Part of a small language model's weights.
Size: 17 layers, width 448, 7 heads of 64, MLP 1792 SwiGLU, vocabulary 8192, 61.9M parameters.
Training: a variant of Adam for these matrices, 901M tokens, 13743 steps.
MLP neurons of a small language model. Each row is named by its layer, matrix (gate and up: input weights; down: output weights) and neuron, and shows model dimensions 224-287. Each number is 200 + 20 x the weight over its row's rms, rounded and kept within 0 to 999. A neuron's up and down rows have the sign that makes its largest values positive.
Before each neuron's rows, "fires in" lists the words (lower case) most often at its 100 highest values on Wikipedia text that the model never trained on. A number after a token or word is its count.

fires in: "where" 22, "which" 14, "intersection" 6, "2024" 4, "improving" 4, "internacionales" 4
L7.gate1456,197,148,186,193,185,228,185,168,210,205,216,192,185,191,211,182,168,229,209,201,205,213,183,207,207,215,206,228,191,192,248,208,189,212,233,159,202,250,152,183,161,207,206,203,192,203,169,205,198,185,171,189,201,174,173,233,190,190,204,200,245,154,200,211
L7.up1456,184,170,159,198,204,201,175,225,199,199,234,184,208,190,193,228,200,205,214,211,205,204,176,206,227,194,194,237,193,211,179,206,181,210,192,178,201,165,181,170,204,169,176,166,199,235,207,168,194,216,178,196,207,199,201,195,246,199,211,184,216,238,181,214
L7.down1456,197,181,204,212,225,201,197,172,212,163,214,187,200,195,217,193,174,189,181,200,233,203,199,187,204,176,183,201,186,225,191,207,167,227,223,178,203,176,187,188,197,229,194,180,186,216,181,203,219,207,181,203,176,220,208,194,199,224,151,162,226,194,197,229

fires in: "with" 14, "who" 13, "which" 9, "as" 6, "under" 6, "that" 4
L8.gate527,195,216,186,218,185,183,161,205,203,201,238,173,215,185,189,211,197,204,187,221,191,218,164,186,188,188,186,199,190,198,175,217,198,183,210,178,198,235,199,168,197,206,242,200,194,195,218,202,214,187,215,220,211,185,231,170,221,194,184,204,208,198,203,217
L8.up527,201,182,206,213,188,231,235,212,191,209,222,206,175,159,230,221,190,194,225,200,223,184,199,190,177,202,186,193,182,213,209,186,205,218,249,183,220,170,212,191,243,234,182,208,182,186,177,181,198,179,190,202,221,209,233,236,174,185,177,209,194,207,170,192
L8.down527,222,204,171,211,198,207,144,202,192,210,178,212,221,179,182,191,200,214,172,218,158,197,207,194,183,224,175,209,203,172,196,206,201,212,248,180,221,194,214,212,201,192,198,199,240,182,212,176,196,209,215,201,175,179,185,222,198,176,205,193,179,225,181,227

fires in: "and" 37, "or" 10, "as" 9, "not" 9, "never" 5
L8.gate1754,207,202,169,179,218,193,187,207,204,155,215,224,192,205,211,224,199,155,199,202,199,177,203,193,182,220,216,192,212,198,197,205,216,199,204,186,232,229,205,206,224,214,225,219,210,204,215,193,194,212,178,196,208,206,218,194,222,157,223,187,197,208,205,202
L8.up1754,203,208,178,182,203,198,245,205,177,192,227,214,171,162,216,204,233,220,205,203,177,220,167,189,178,202,188,156,232,181,195,228,215,191,201,170,195,194,226,207,212,230,203,201,188,202,194,204,196,217,200,210,210,211,200,225,193,205,199,223,212,205,201,210
L8.down1754,197,177,198,210,196,217,180,177,222,229,189,202,204,185,205,171,201,192,205,245,178,198,210,230,244,198,230,206,202,197,229,173,194,178,167,234,227,189,210,208,205,173,223,224,199,187,177,223,220,222,204,204,188,190,178,196,188,205,223,178,195,184,204,209

fires in: "of" 43, "have" 7, "from" 6, "which" 4
L8.gate1192,214,223,208,207,204,224,191,183,181,213,196,206,191,213,208,205,181,180,197,203,215,203,211,209,190,193,200,224,209,184,197,175,209,197,194,204,185,211,207,196,221,209,187,180,185,212,212,194,181,226,167,198,207,193,159,242,188,204,191,202,201,214,205,198
L8.up1192,195,181,233,206,176,178,197,178,159,191,209,168,194,196,214,197,196,220,189,193,195,195,205,198,219,188,196,208,211,201,228,205,196,203,176,173,208,191,206,192,200,175,201,176,230,214,211,177,211,194,211,213,196,187,206,196,199,161,190,222,210,170,192,193
L8.down1192,207,222,181,216,196,204,165,241,194,174,169,199,191,213,186,187,223,241,193,181,187,195,173,212,208,189,234,200,216,203,206,219,195,225,192,208,192,210,179,197,219,244,184,206,198,209,234,157,194,214,172,217,223,245,146,167,220,230,189,154,212,186,195,203

fires in: "which" 42, "where" 17, "but" 6, "place" 4
L4.gate1000,212,174,179,196,177,245,229,156,219,201,223,198,187,180,169,202,210,226,217,148,223,184,196,178,193,202,203,182,229,230,187,181,197,209,230,199,177,188,173,166,192,168,221,211,174,225,201,182,218,196,198,175,198,198,196,182,183,191,250,181,184,227,218,187
L4.up1000,221,172,180,185,198,224,216,214,172,174,211,214,188,222,174,226,167,175,183,212,178,184,177,179,175,213,209,200,201,231,193,193,205,214,201,178,209,221,250,210,208,154,176,207,226,197,202,216,197,153,193,188,244,230,208,192,156,169,210,205,210,194,209,245
L4.down1000,227,209,202,165,186,200,203,179,142,225,214,221,201,187,239,230,202,153,212,190,195,174,199,191,238,211,215,180,195,172,202,193,191,189,178,183,209,211,188,219,203,198,209,230,203,206,212,196,206,235,200,183,204,215,212,172,186,255,228,198,207,181,196,219

fires in: "in" 37, "by" 23, "at" 4
L8.gate339,223,196,194,198,199,219,193,179,182,201,199,143,168,229,192,211,197,216,202,177,230,211,213,211,209,222,218,196,192,188,211,153,173,205,218,208,220,208,197,188,220,210,190,215,184,222,232,172,180,218,204,213,209,206,210,180,200,223,213,206,177,212,183,204
L8.up339,231,208,229,225,197,225,205,200,212,154,200,190,194,198,207,206,192,194,171,184,206,190,222,210,175,168,227,179,214,230,210,162,190,199,168,214,200,197,181,165,206,202,195,165,225,182,193,193,207,189,198,174,194,178,244,201,201,213,209,178,225,194,179,227
L8.down339,189,185,201,173,197,186,193,187,207,219,207,222,166,190,160,236,184,179,199,204,210,180,193,182,199,182,198,170,157,205,185,212,200,173,192,201,181,199,163,172,205,193,217,201,211,205,202,166,172,168,212,204,204,175,199,194,182,212,190,195,172,175,205,204

fires in: "to" 35, "from" 10, "of" 6, "with" 5
L8.gate583,215,205,188,203,195,198,202,183,188,200,183,210,178,202,231,191,175,200,229,185,175,217,205,221,199,190,201,177,208,189,158,182,175,165,204,188,193,211,211,172,191,194,246,199,189,201,202,196,174,188,164,204,211,205,244,200,195,180,206,232,242,217,186,184
L8.up583,258,221,195,217,211,179,213,187,195,177,185,202,202,203,197,219,210,203,160,194,216,237,187,174,182,184,194,204,191,216,198,168,197,195,195,220,232,219,198,208,191,203,209,217,203,214,192,179,179,207,186,234,197,189,192,188,195,219,179,213,244,172,180,212
L8.down583,169,191,214,207,209,194,227,197,208,198,173,193,198,191,178,220,182,211,187,207,215,219,167,240,216,205,171,188,176,157,214,187,191,180,215,198,210,195,233,242,221,192,215,238,159,187,155,216,206,159,195,235,180,206,201,219,228,197,209,222,171,218,207,210

fires in: "to" 38, "uprising" 11, "backstreet" 5, "should" 4
L7.gate764,201,157,172,181,198,209,190,202,151,202,186,190,226,225,200,220,229,179,187,184,195,196,221,219,201,163,202,219,207,199,204,212,190,190,202,160,183,203,190,178,176,229,203,194,205,189,193,179,214,208,210,241,208,160,207,159,219,207,197,221,192,222,205,238
L7.up764,241,187,202,196,201,167,167,198,161,215,211,202,192,196,165,201,214,202,248,150,191,190,204,227,187,175,199,232,157,223,212,188,217,180,221,242,210,200,214,230,203,244,224,191,205,221,224,213,204,180,216,257,181,188,185,198,211,228,205,194,236,173,190,213
L7.down764,176,195,222,211,214,205,196,218,209,221,208,182,190,183,240,212,208,216,222,226,202,217,197,185,186,217,177,173,174,175,178,188,213,202,222,152,164,201,185,185,228,227,186,228,194,187,209,151,202,182,211,179,214,243,218,222,172,203,229,169,185,188,195,198

fires in: "town" 24, "city" 14, "county" 11, "municipality" 8, "district" 8
L4.gate917,228,198,175,232,197,209,195,207,190,216,187,180,205,226,164,225,206,208,214,235,188,229,204,189,197,189,183,222,194,201,196,172,205,195,231,238,205,209,199,177,181,210,172,187,216,168,182,202,203,218,205,208,230,203,219,212,237,158,201,228,191,222,232,215
L4.up917,176,189,199,173,195,155,230,186,180,161,223,181,200,184,173,219,183,209,251,178,228,188,232,188,208,226,185,200,254,216,192,166,192,165,160,207,193,177,149,203,187,228,217,220,226,223,221,210,204,199,195,189,202,183,202,172,201,200,210,194,189,218,203,211
L4.down917,185,235,187,186,194,209,206,208,167,168,228,199,223,183,162,212,162,224,211,190,211,203,187,215,194,218,203,205,198,222,228,219,172,171,205,186,186,182,180,212,127,193,187,169,201,176,226,219,207,238,190,206,188,195,212,196,220,190,228,180,176,203,213,208

fires in: "s" 86, "different" 5, "same" 4
L4.gate365,233,188,214,186,230,207,186,189,183,173,198,168,196,223,176,200,215,217,186,171,206,192,189,192,215,193,196,187,231,170,214,164,204,193,201,218,203,211,196,177,196,175,208,212,224,195,208,182,181,180,195,208,224,186,166,191,213,177,198,226,199,156,235,236
L4.up365,210,186,175,189,215,171,191,215,192,165,196,193,212,216,170,197,202,195,194,189,210,240,179,169,206,209,174,166,196,232,211,206,217,190,210,218,214,232,214,195,202,224,202,207,212,215,282,232,206,157,228,218,241,202,161,171,165,196,223,225,195,219,186,181
L4.down365,175,208,189,219,176,204,197,206,202,170,189,188,212,210,185,193,214,205,193,207,195,245,177,195,198,200,196,212,175,231,198,210,210,170,188,212,210,216,206,149,210,209,195,200,203,230,269,204,208,169,224,208,208,206,223,189,142,193,216,195,213,205,207,166

fires in: "to" 77, "not" 5
L7.gate778,190,192,191,192,214,198,226,188,176,212,233,205,195,198,234,209,206,198,149,178,212,210,199,215,212,174,228,195,210,207,180,185,205,185,225,228,184,191,211,189,197,214,222,221,215,215,195,165,198,227,201,195,195,203,204,215,222,221,202,226,197,208,234,219
L7.up778,181,182,229,183,226,222,226,208,138,228,203,218,210,184,234,212,211,214,204,199,187,193,186,178,216,180,198,231,177,209,184,211,252,194,227,229,200,183,193,172,162,210,211,203,214,227,201,208,159,196,191,223,188,219,212,164,209,231,213,200,197,184,190,199
L7.down778,199,194,195,174,220,146,250,236,188,199,225,170,187,151,208,213,190,209,205,185,166,201,178,178,256,222,205,208,190,180,208,194,221,217,206,185,232,209,204,217,160,202,209,233,178,216,152,176,223,209,211,203,177,208,209,190,177,211,191,226,184,201,202,207

fires in: "including" 25, "well" 16, "such" 11, "as" 5, "example" 4
L4.gate992,184,204,204,198,189,198,196,214,211,203,224,241,205,190,221,196,214,183,221,182,208,218,221,224,223,196,196,216,175,205,173,217,211,201,189,231,199,191,166,168,201,178,188,172,204,185,209,164,197,208,190,240,202,203,210,198,207,234,223,203,238,189,178,181
L4.up992,183,200,193,153,190,203,172,192,193,203,196,198,194,170,200,220,178,219,178,196,209,188,136,211,179,234,163,196,184,208,202,201,184,219,205,190,212,233,187,193,217,188,152,203,176,208,227,191,203,208,176,181,231,172,221,190,219,214,230,199,261,204,204,185
L4.down992,188,204,181,190,175,186,167,159,203,207,198,170,186,183,184,200,188,221,206,214,179,177,157,173,220,152,185,261,192,185,202,198,187,207,177,205,200,180,207,205,197,208,187,181,189,203,208,231,182,192,214,217,192,203,197,218,180,180,189,204,225,192,187,216

fires in: "of" 35, "with" 12, "to" 11, "bronze" 5
L8.gate197,193,169,179,198,162,219,182,184,202,206,196,194,200,178,189,201,202,224,191,194,192,192,192,214,191,204,204,223,176,231,253,202,224,212,213,222,197,226,206,201,219,212,206,182,235,233,220,186,206,228,191,205,218,202,197,229,221,210,220,174,255,191,193,194
L8.up197,209,187,181,171,227,196,224,194,216,184,172,217,177,197,190,221,177,208,186,157,222,197,198,209,167,222,193,226,192,200,203,178,214,216,218,178,167,226,207,214,227,189,189,222,189,197,216,222,216,162,195,212,190,185,225,183,222,211,192,196,223,181,182,173
L8.down197,210,215,225,187,189,192,229,161,220,205,221,237,199,200,223,201,223,234,187,199,166,222,192,202,213,186,260,213,166,213,177,213,232,212,174,182,216,207,187,185,220,193,200,185,207,251,192,210,193,221,227,211,214,224,232,189,191,218,242,197,211,199,180,225

fires in: "of" 60, "reducing" 4
L8.gate546,190,253,196,188,162,225,223,184,204,215,194,207,182,184,203,187,212,215,213,203,212,197,184,198,214,202,221,212,221,200,213,197,210,197,212,226,191,190,202,196,218,189,185,180,164,189,240,204,212,207,168,208,209,196,144,209,185,240,204,231,203,175,185,190
L8.up546,202,201,211,181,193,191,204,207,210,189,210,187,198,194,222,228,225,225,212,216,227,196,224,206,208,198,213,187,202,165,191,170,186,199,222,194,183,191,216,239,196,196,215,201,197,219,206,201,156,205,184,154,231,237,183,151,207,216,177,178,238,194,185,179
L8.down546,222,196,242,179,247,180,170,210,201,194,195,197,225,184,214,219,184,203,179,209,185,225,217,151,210,210,146,231,208,203,174,171,220,194,217,166,211,214,186,228,180,209,191,197,195,205,185,193,170,181,226,193,161,194,226,198,242,165,208,214,210,229,176,209

fires in: "as" 64, "and" 16
L8.gate602,214,233,272,155,206,201,209,200,186,215,197,170,207,191,189,219,184,165,188,210,221,216,234,201,214,164,193,196,230,184,185,194,186,214,193,151,213,192,193,199,225,229,185,196,184,196,186,190,226,197,206,223,218,220,201,226,236,209,212,236,201,206,197,208
L8.up602,161,186,219,159,158,192,186,202,226,219,181,200,146,142,181,195,201,218,212,200,235,202,210,221,225,185,222,199,199,181,213,195,234,198,176,190,250,190,193,211,228,211,186,223,193,191,203,201,204,212,158,220,234,216,184,203,189,185,186,215,186,240,219,211
L8.down602,168,219,206,173,185,168,219,210,213,182,189,197,138,197,162,194,228,211,196,200,211,163,185,220,229,193,239,217,207,183,221,193,176,194,212,215,238,183,205,202,163,174,201,210,179,252,217,161,215,206,198,190,204,200,200,165,203,184,182,206,165,215,186,206

fires in: "to" 75
L8.gate1140,195,224,198,188,159,223,220,186,183,198,187,182,196,262,207,215,203,183,223,170,208,216,217,212,190,247,172,225,197,201,176,207,214,247,184,239,224,206,174,213,209,201,211,189,187,169,196,199,208,193,205,214,189,186,218,205,206,207,226,207,229,166,212,247
L8.up1140,217,191,191,192,198,180,224,179,198,203,242,197,193,205,225,231,220,185,197,172,208,195,191,194,190,230,226,186,185,200,204,183,201,223,207,163,221,189,207,200,182,220,215,214,198,182,213,211,195,206,230,176,164,176,243,186,179,164,186,219,203,191,219,174
L8.down1140,183,202,229,221,234,194,174,177,185,218,199,186,190,165,216,207,259,209,187,181,196,214,171,177,226,210,207,207,181,165,177,188,219,218,170,199,187,200,224,188,185,216,183,221,182,196,211,217,208,213,219,188,179,188,188,209,202,183,192,228,197,224,182,197

fires in: "atlas" 17, "both" 12, "same" 8, "first" 7, "these" 7, "second" 6
L8.gate172,192,186,222,201,211,201,225,185,200,192,198,182,204,194,162,175,177,188,193,182,209,210,218,165,190,214,190,195,218,171,221,201,187,215,223,206,212,219,203,190,244,207,221,222,197,216,225,179,207,199,182,199,238,203,211,192,199,188,208,198,205,233,180,215
L8.up172,181,194,169,176,178,236,198,219,195,208,212,188,217,226,201,228,209,184,178,201,210,247,183,213,201,214,202,210,208,242,225,199,205,189,186,219,183,169,203,198,180,170,216,185,215,185,181,201,240,173,214,244,190,192,165,174,207,213,188,189,185,179,200,149
L8.down172,202,192,228,188,187,180,198,229,183,205,206,201,250,210,218,167,182,207,174,214,195,202,221,184,221,188,208,200,157,191,222,214,218,180,214,200,211,198,214,230,209,205,203,217,169,239,201,180,213,193,201,191,223,190,192,169,217,218,171,215,239,162,206,215

fires in: "to" 89, "by" 6
L7.gate186,220,172,223,217,196,217,221,217,209,192,227,239,150,204,197,230,198,180,202,180,196,183,197,187,175,231,231,194,197,199,221,233,206,183,219,207,201,183,190,176,209,238,214,157,176,228,186,200,206,210,170,179,207,200,222,171,224,196,195,208,202,192,196,252
L7.up186,183,236,199,148,227,215,190,212,186,207,228,187,188,222,210,226,231,157,199,226,178,235,163,212,188,176,193,216,198,185,212,182,190,200,188,212,157,203,179,227,208,197,177,195,175,212,138,183,208,182,235,211,236,237,203,193,212,230,211,195,191,188,209,185
L7.down186,220,202,192,193,192,225,180,208,205,197,197,200,186,181,204,200,222,192,188,167,202,225,193,192,197,188,192,206,233,193,168,183,172,179,169,239,170,210,198,232,228,192,186,205,195,199,163,194,207,202,191,190,213,194,197,174,191,199,243,187,225,213,184,201

fires in: "town" 24, "city" 21, "county" 7, "district" 7, "province" 5, "location" 5
L4.gate1778,192,215,174,172,192,213,192,201,183,148,174,191,215,190,178,223,187,191,206,193,214,175,241,199,173,226,190,205,209,189,207,208,173,195,211,238,179,184,192,210,170,203,226,198,204,200,188,194,245,187,145,202,200,209,179,198,236,172,230,207,168,163,185,207
L4.up1778,223,238,195,194,222,192,200,174,168,176,196,195,214,201,193,215,194,206,214,156,212,211,213,210,202,186,187,211,190,199,236,215,217,209,229,219,184,197,210,184,201,175,207,189,207,207,229,214,195,209,189,235,216,191,220,201,235,160,189,234,194,257,177,219
L4.down1778,171,208,175,190,184,206,203,204,200,188,171,193,205,191,179,202,199,202,214,175,194,153,230,212,189,202,206,204,189,223,175,201,159,209,209,234,174,239,204,229,161,210,223,211,187,181,189,235,225,210,210,188,200,189,175,187,237,198,227,196,197,190,200,224

fires in: "what" 15, "as" 13, "how" 11, "which" 9, "when" 8, "because" 7
L7.gate305,194,178,197,176,192,202,217,212,173,193,201,144,201,192,180,174,216,194,205,205,206,229,164,200,249,222,230,191,222,174,206,197,205,201,190,195,184,200,230,195,171,205,183,198,178,205,177,195,213,221,207,189,189,215,190,170,248,207,215,207,171,200,192,232
L7.up305,182,199,221,222,186,212,214,181,191,222,164,158,181,171,221,161,189,194,217,205,218,205,194,220,201,212,240,160,177,183,222,179,213,213,206,191,195,178,181,226,167,172,169,210,187,168,202,189,173,171,196,219,199,190,216,202,189,211,190,190,213,170,181,197
L7.down305,210,220,192,196,180,194,225,193,200,212,196,190,203,190,201,192,213,184,211,194,225,209,205,165,207,207,179,218,176,203,206,179,213,186,201,222,186,213,221,220,163,174,193,200,205,253,175,188,229,188,221,207,215,190,186,180,181,203,200,170,210,209,171,202

fires in: "that" 29, "who" 15, "you" 4, "artists" 4
L7.gate100,178,212,190,195,187,229,198,203,185,162,191,202,225,202,215,201,232,184,224,216,194,183,208,198,209,206,203,195,218,188,190,171,192,156,232,221,178,172,169,192,194,184,194,190,212,214,197,173,211,187,174,222,183,185,190,228,223,210,205,237,175,205,225,189
L7.up100,225,228,231,259,175,202,187,204,164,197,198,188,210,194,236,186,201,189,196,222,188,222,204,202,190,214,192,243,197,169,189,157,201,171,222,185,190,163,190,206,184,202,220,231,190,241,153,173,206,188,185,253,216,182,202,207,188,184,195,223,179,194,192,227
L7.down100,233,198,201,211,209,215,213,192,196,228,191,187,226,205,188,201,183,194,200,218,195,225,185,210,196,224,235,217,159,184,158,206,210,174,185,209,175,189,226,208,186,207,203,204,202,230,191,213,211,176,198,236,157,196,182,175,215,175,207,210,170,178,191,215

fires in: "for" 25, "in" 12, "on" 8, "from" 5, "of" 5
L4.gate1078,199,227,242,223,208,205,208,216,209,232,148,206,195,216,170,177,205,190,217,215,188,185,194,166,185,223,182,207,218,170,175,212,186,231,186,208,236,177,184,204,189,205,200,211,179,194,219,194,200,203,207,174,208,213,187,185,202,209,230,197,212,214,197,243
L4.up1078,176,192,209,183,180,181,198,192,198,222,195,192,208,205,155,226,181,199,199,185,202,249,206,226,199,215,194,251,210,200,179,196,143,189,208,232,182,199,176,186,181,201,183,205,210,250,208,198,186,204,201,232,212,177,158,192,181,193,198,173,196,190,217,203
L4.down1078,210,208,200,190,182,179,144,197,206,160,181,251,164,193,192,202,200,209,210,202,219,218,222,214,197,202,184,249,218,219,206,198,192,211,236,219,202,204,182,196,196,200,211,232,175,222,202,209,207,180,155,210,226,210,204,210,233,201,209,167,198,174,188,203

fires in: "him" 25, "of" 11, "none" 9, "york" 8, "them" 5, "jembulat" 4
L8.gate450,211,168,234,221,187,221,179,227,222,208,204,215,192,165,183,215,208,200,214,186,181,201,196,209,202,211,201,174,206,220,208,202,195,170,199,203,202,169,198,183,207,223,219,203,194,199,193,201,184,202,167,208,193,215,216,225,222,210,204,217,216,155,203,211
L8.up450,217,218,246,199,216,205,197,202,181,212,198,198,175,173,182,206,155,179,180,184,195,187,220,222,230,184,205,203,175,204,210,210,239,210,229,176,188,194,216,180,202,197,215,198,214,192,217,241,176,179,211,201,217,158,208,184,204,203,208,182,215,210,196,200
L8.down450,201,214,215,221,228,188,199,202,184,159,193,197,214,201,204,181,200,210,170,211,208,189,191,217,186,220,175,215,172,204,193,178,216,197,183,202,206,157,206,215,198,229,224,227,134,212,181,209,154,190,199,181,192,188,185,212,196,166,239,174,179,231,199,205

fires in: "with" 78, "as" 7
L8.gate435,201,186,219,197,167,194,203,156,171,168,204,197,183,210,218,202,201,227,253,204,239,233,210,201,178,204,166,225,180,179,189,219,235,214,211,182,211,178,218,164,240,191,182,202,209,200,235,202,195,224,167,201,215,204,173,182,236,202,229,233,216,202,199,213
L8.up435,212,210,197,207,210,215,239,209,166,199,190,204,225,185,228,226,178,176,189,210,178,226,248,252,262,216,193,184,203,193,178,213,189,211,177,202,173,194,187,215,190,200,193,174,216,200,191,178,186,179,211,219,205,188,224,198,232,217,190,233,221,193,189,207
L8.down435,202,218,194,218,158,175,215,220,203,205,212,185,206,177,197,226,210,217,215,197,205,214,227,208,200,212,203,190,207,205,190,168,193,208,191,219,191,200,171,194,216,183,192,230,245,182,179,185,195,230,163,209,238,194,208,181,216,216,188,216,228,162,201,196

fires in: "which" 39, "that" 29, "to" 10, "who" 6
L8.gate1128,186,211,167,208,210,209,234,216,217,234,196,172,177,188,170,192,212,188,193,185,197,220,184,207,188,218,229,209,232,193,172,220,226,194,209,259,194,204,208,202,199,164,197,148,203,202,196,201,200,186,188,203,162,209,175,201,187,185,230,188,187,136,209,183
L8.up1128,189,196,185,194,210,165,174,175,186,217,242,217,220,195,217,229,187,226,238,198,210,191,190,179,198,200,193,201,200,186,199,182,210,205,188,180,162,217,198,217,163,223,218,188,201,205,154,207,203,257,209,198,196,189,213,194,206,209,192,201,203,199,155,190
L8.down1128,223,203,212,207,195,214,211,197,218,218,202,216,164,191,156,181,205,186,187,165,181,227,158,228,182,191,190,169,189,188,224,208,201,220,211,217,216,222,231,204,180,198,189,215,207,189,214,206,175,178,232,179,195,238,202,182,181,192,171,205,189,214,185,157

fires in: "in" 60, "the" 30, "at" 4
L8.gate1706,177,172,192,212,206,219,214,197,203,179,213,182,185,216,184,215,223,187,193,193,180,231,182,189,188,206,197,194,212,178,201,187,157,220,221,221,221,193,195,195,219,193,195,178,192,208,258,169,208,200,200,210,190,217,204,211,228,236,216,192,200,169,186,230
L8.up1706,191,235,193,205,201,214,180,229,242,236,165,195,188,211,234,233,181,193,211,212,199,194,236,223,200,232,212,171,181,197,234,207,199,188,186,202,195,221,193,207,230,210,198,172,220,192,194,216,213,179,177,183,228,195,196,181,188,181,204,172,236,204,219,205
L8.down1706,180,203,176,199,168,203,228,201,202,215,183,191,211,233,207,211,166,185,187,185,168,161,161,192,207,202,178,208,181,217,219,206,201,193,193,218,188,240,173,187,175,186,246,221,214,206,235,222,200,208,165,202,217,198,207,175,180,170,195,178,232,183,202,226

fires in: "and" 52, "but" 16, "dyer" 4
L4.gate823,200,173,179,199,222,199,185,172,222,200,188,176,216,184,190,190,233,212,178,195,219,195,248,163,204,198,187,191,216,195,194,195,223,233,213,207,209,235,223,196,180,185,223,193,170,228,194,215,191,196,184,216,148,206,197,218,167,168,200,187,181,201,225,255
L4.up823,212,188,211,192,176,215,199,213,207,256,182,196,200,150,202,216,196,184,181,220,189,223,207,179,185,193,172,209,203,161,228,228,193,226,161,195,207,220,207,227,204,202,173,212,207,159,202,204,155,197,152,215,201,181,173,196,172,229,221,208,231,169,162,261
L4.down823,199,196,204,197,201,175,200,180,204,217,201,212,177,263,200,170,177,204,203,163,189,208,206,186,188,211,213,187,209,220,231,203,213,213,176,182,187,186,210,198,191,217,204,194,234,219,183,163,214,166,201,199,198,167,222,179,229,155,173,220,178,237,219,200

fires in: "is" 18, "out" 10, "to" 7, "have" 7, "has" 6, "was" 4
L8.gate935,226,177,203,204,214,192,208,197,216,220,223,213,208,198,195,214,218,162,204,156,186,243,189,183,197,193,174,228,205,169,196,201,185,169,179,194,221,223,151,198,177,180,177,195,203,216,236,208,224,205,203,174,211,226,177,200,189,194,174,161,214,188,236,195
L8.up935,186,213,179,195,188,180,206,177,202,196,222,189,211,215,183,210,204,211,171,196,228,208,207,226,225,200,218,216,204,219,222,205,196,219,214,225,178,200,186,202,196,200,222,222,210,183,182,200,200,202,211,192,231,192,160,194,205,198,248,204,194,240,179,206
L8.down935,204,189,228,214,168,188,192,219,193,163,242,226,183,228,215,212,182,194,177,190,209,206,188,228,235,241,226,232,204,217,209,201,186,189,188,217,221,218,191,213,219,203,183,177,188,219,225,175,157,194,184,201,186,214,188,224,201,180,225,193,192,196,217,205

fires in: "the" 70
L4.gate1627,184,182,167,171,207,207,196,198,179,186,236,211,202,203,203,197,183,218,196,199,199,197,216,235,248,207,232,191,206,220,186,203,210,193,209,211,183,205,221,179,192,219,210,172,207,198,170,172,205,201,175,186,186,204,237,194,219,183,198,208,143,224,191,180
L4.up1627,166,192,171,200,197,215,198,177,226,216,218,215,200,165,200,220,218,184,190,169,185,234,185,194,222,251,215,203,186,196,183,171,198,194,187,206,193,215,195,203,200,201,175,158,196,223,207,168,186,175,221,174,214,242,201,221,243,211,255,224,174,196,208,178
L4.down1627,186,182,199,170,192,197,177,209,186,189,206,194,196,205,219,205,203,203,190,200,180,216,213,205,208,205,206,206,191,216,179,183,222,194,193,218,195,211,207,176,169,176,188,173,198,170,184,156,185,198,186,212,187,228,244,213,195,212,230,218,173,174,194,183

fires in: "the" 30, "a" 10, "online" 8, "initiative" 6, "that" 5, "in" 4
L4.gate287,173,186,232,183,195,175,178,216,183,179,270,215,171,188,182,192,147,193,188,158,180,198,165,173,209,200,165,204,196,196,164,197,193,158,172,215,177,170,188,235,233,208,189,209,211,214,236,193,195,189,153,207,196,211,201,215,187,226,216,201,188,195,178,168
L4.up287,187,179,159,171,261,208,221,177,224,213,219,194,190,224,211,217,222,197,187,186,193,217,174,193,207,215,223,196,218,243,158,188,177,173,223,183,234,214,194,194,198,222,200,222,184,205,197,162,200,219,225,204,191,208,202,171,198,208,208,222,182,166,233,189
L4.down287,200,202,221,196,173,207,169,215,180,205,219,183,183,175,196,189,157,184,207,157,200,194,192,189,210,206,196,188,177,174,218,206,188,180,195,197,190,193,206,190,213,191,174,163,211,208,211,176,182,177,175,197,206,196,216,216,210,238,206,190,216,204,176,212

fires in: "and" 55
L8.gate569,241,230,234,209,218,212,228,164,233,200,236,214,238,187,221,213,192,220,203,210,226,211,223,249,205,197,214,237,235,192,239,188,178,166,201,201,200,179,182,222,203,222,196,161,195,227,180,186,204,195,208,200,232,216,194,213,203,221,200,239,203,193,192,251
L8.up569,173,224,215,211,222,187,175,185,217,187,196,206,217,178,186,184,214,216,197,169,213,192,235,176,220,209,201,191,198,213,251,195,195,205,180,184,190,210,198,193,206,202,226,215,222,227,203,202,194,226,202,231,210,187,186,223,203,200,165,199,187,198,217,229
L8.down569,214,200,164,211,164,207,228,194,248,199,201,209,236,215,199,220,186,208,173,222,205,221,147,231,227,207,200,220,189,185,213,202,200,226,226,178,221,184,211,188,217,190,187,226,185,210,195,239,157,195,224,177,198,196,185,204,183,149,200,187,172,241,195,224

fires in: "first" 18, "most" 14, "second" 7, "only" 7, "eldest" 4
L7.gate1672,192,231,205,206,177,224,205,206,186,198,191,180,240,192,214,235,198,198,190,181,226,193,214,211,192,184,175,194,198,177,189,159,210,217,222,220,147,227,198,182,186,205,215,210,238,167,168,182,205,170,233,208,176,165,184,175,176,228,168,203,208,200,216,198
L7.up1672,229,218,184,199,185,215,223,206,200,199,220,215,220,225,211,211,186,183,241,182,206,170,200,193,216,212,174,222,222,223,202,224,216,196,185,225,202,206,177,203,216,181,207,192,224,197,202,194,165,196,211,195,190,190,179,172,220,191,218,183,161,159,242,207
L7.down1672,201,158,173,173,168,189,207,204,182,201,203,224,169,224,224,194,190,185,206,218,170,162,225,235,214,178,169,201,177,226,181,205,231,204,257,205,161,209,226,197,195,196,199,216,247,166,218,177,183,185,220,214,165,211,192,178,203,212,207,213,219,200,211,218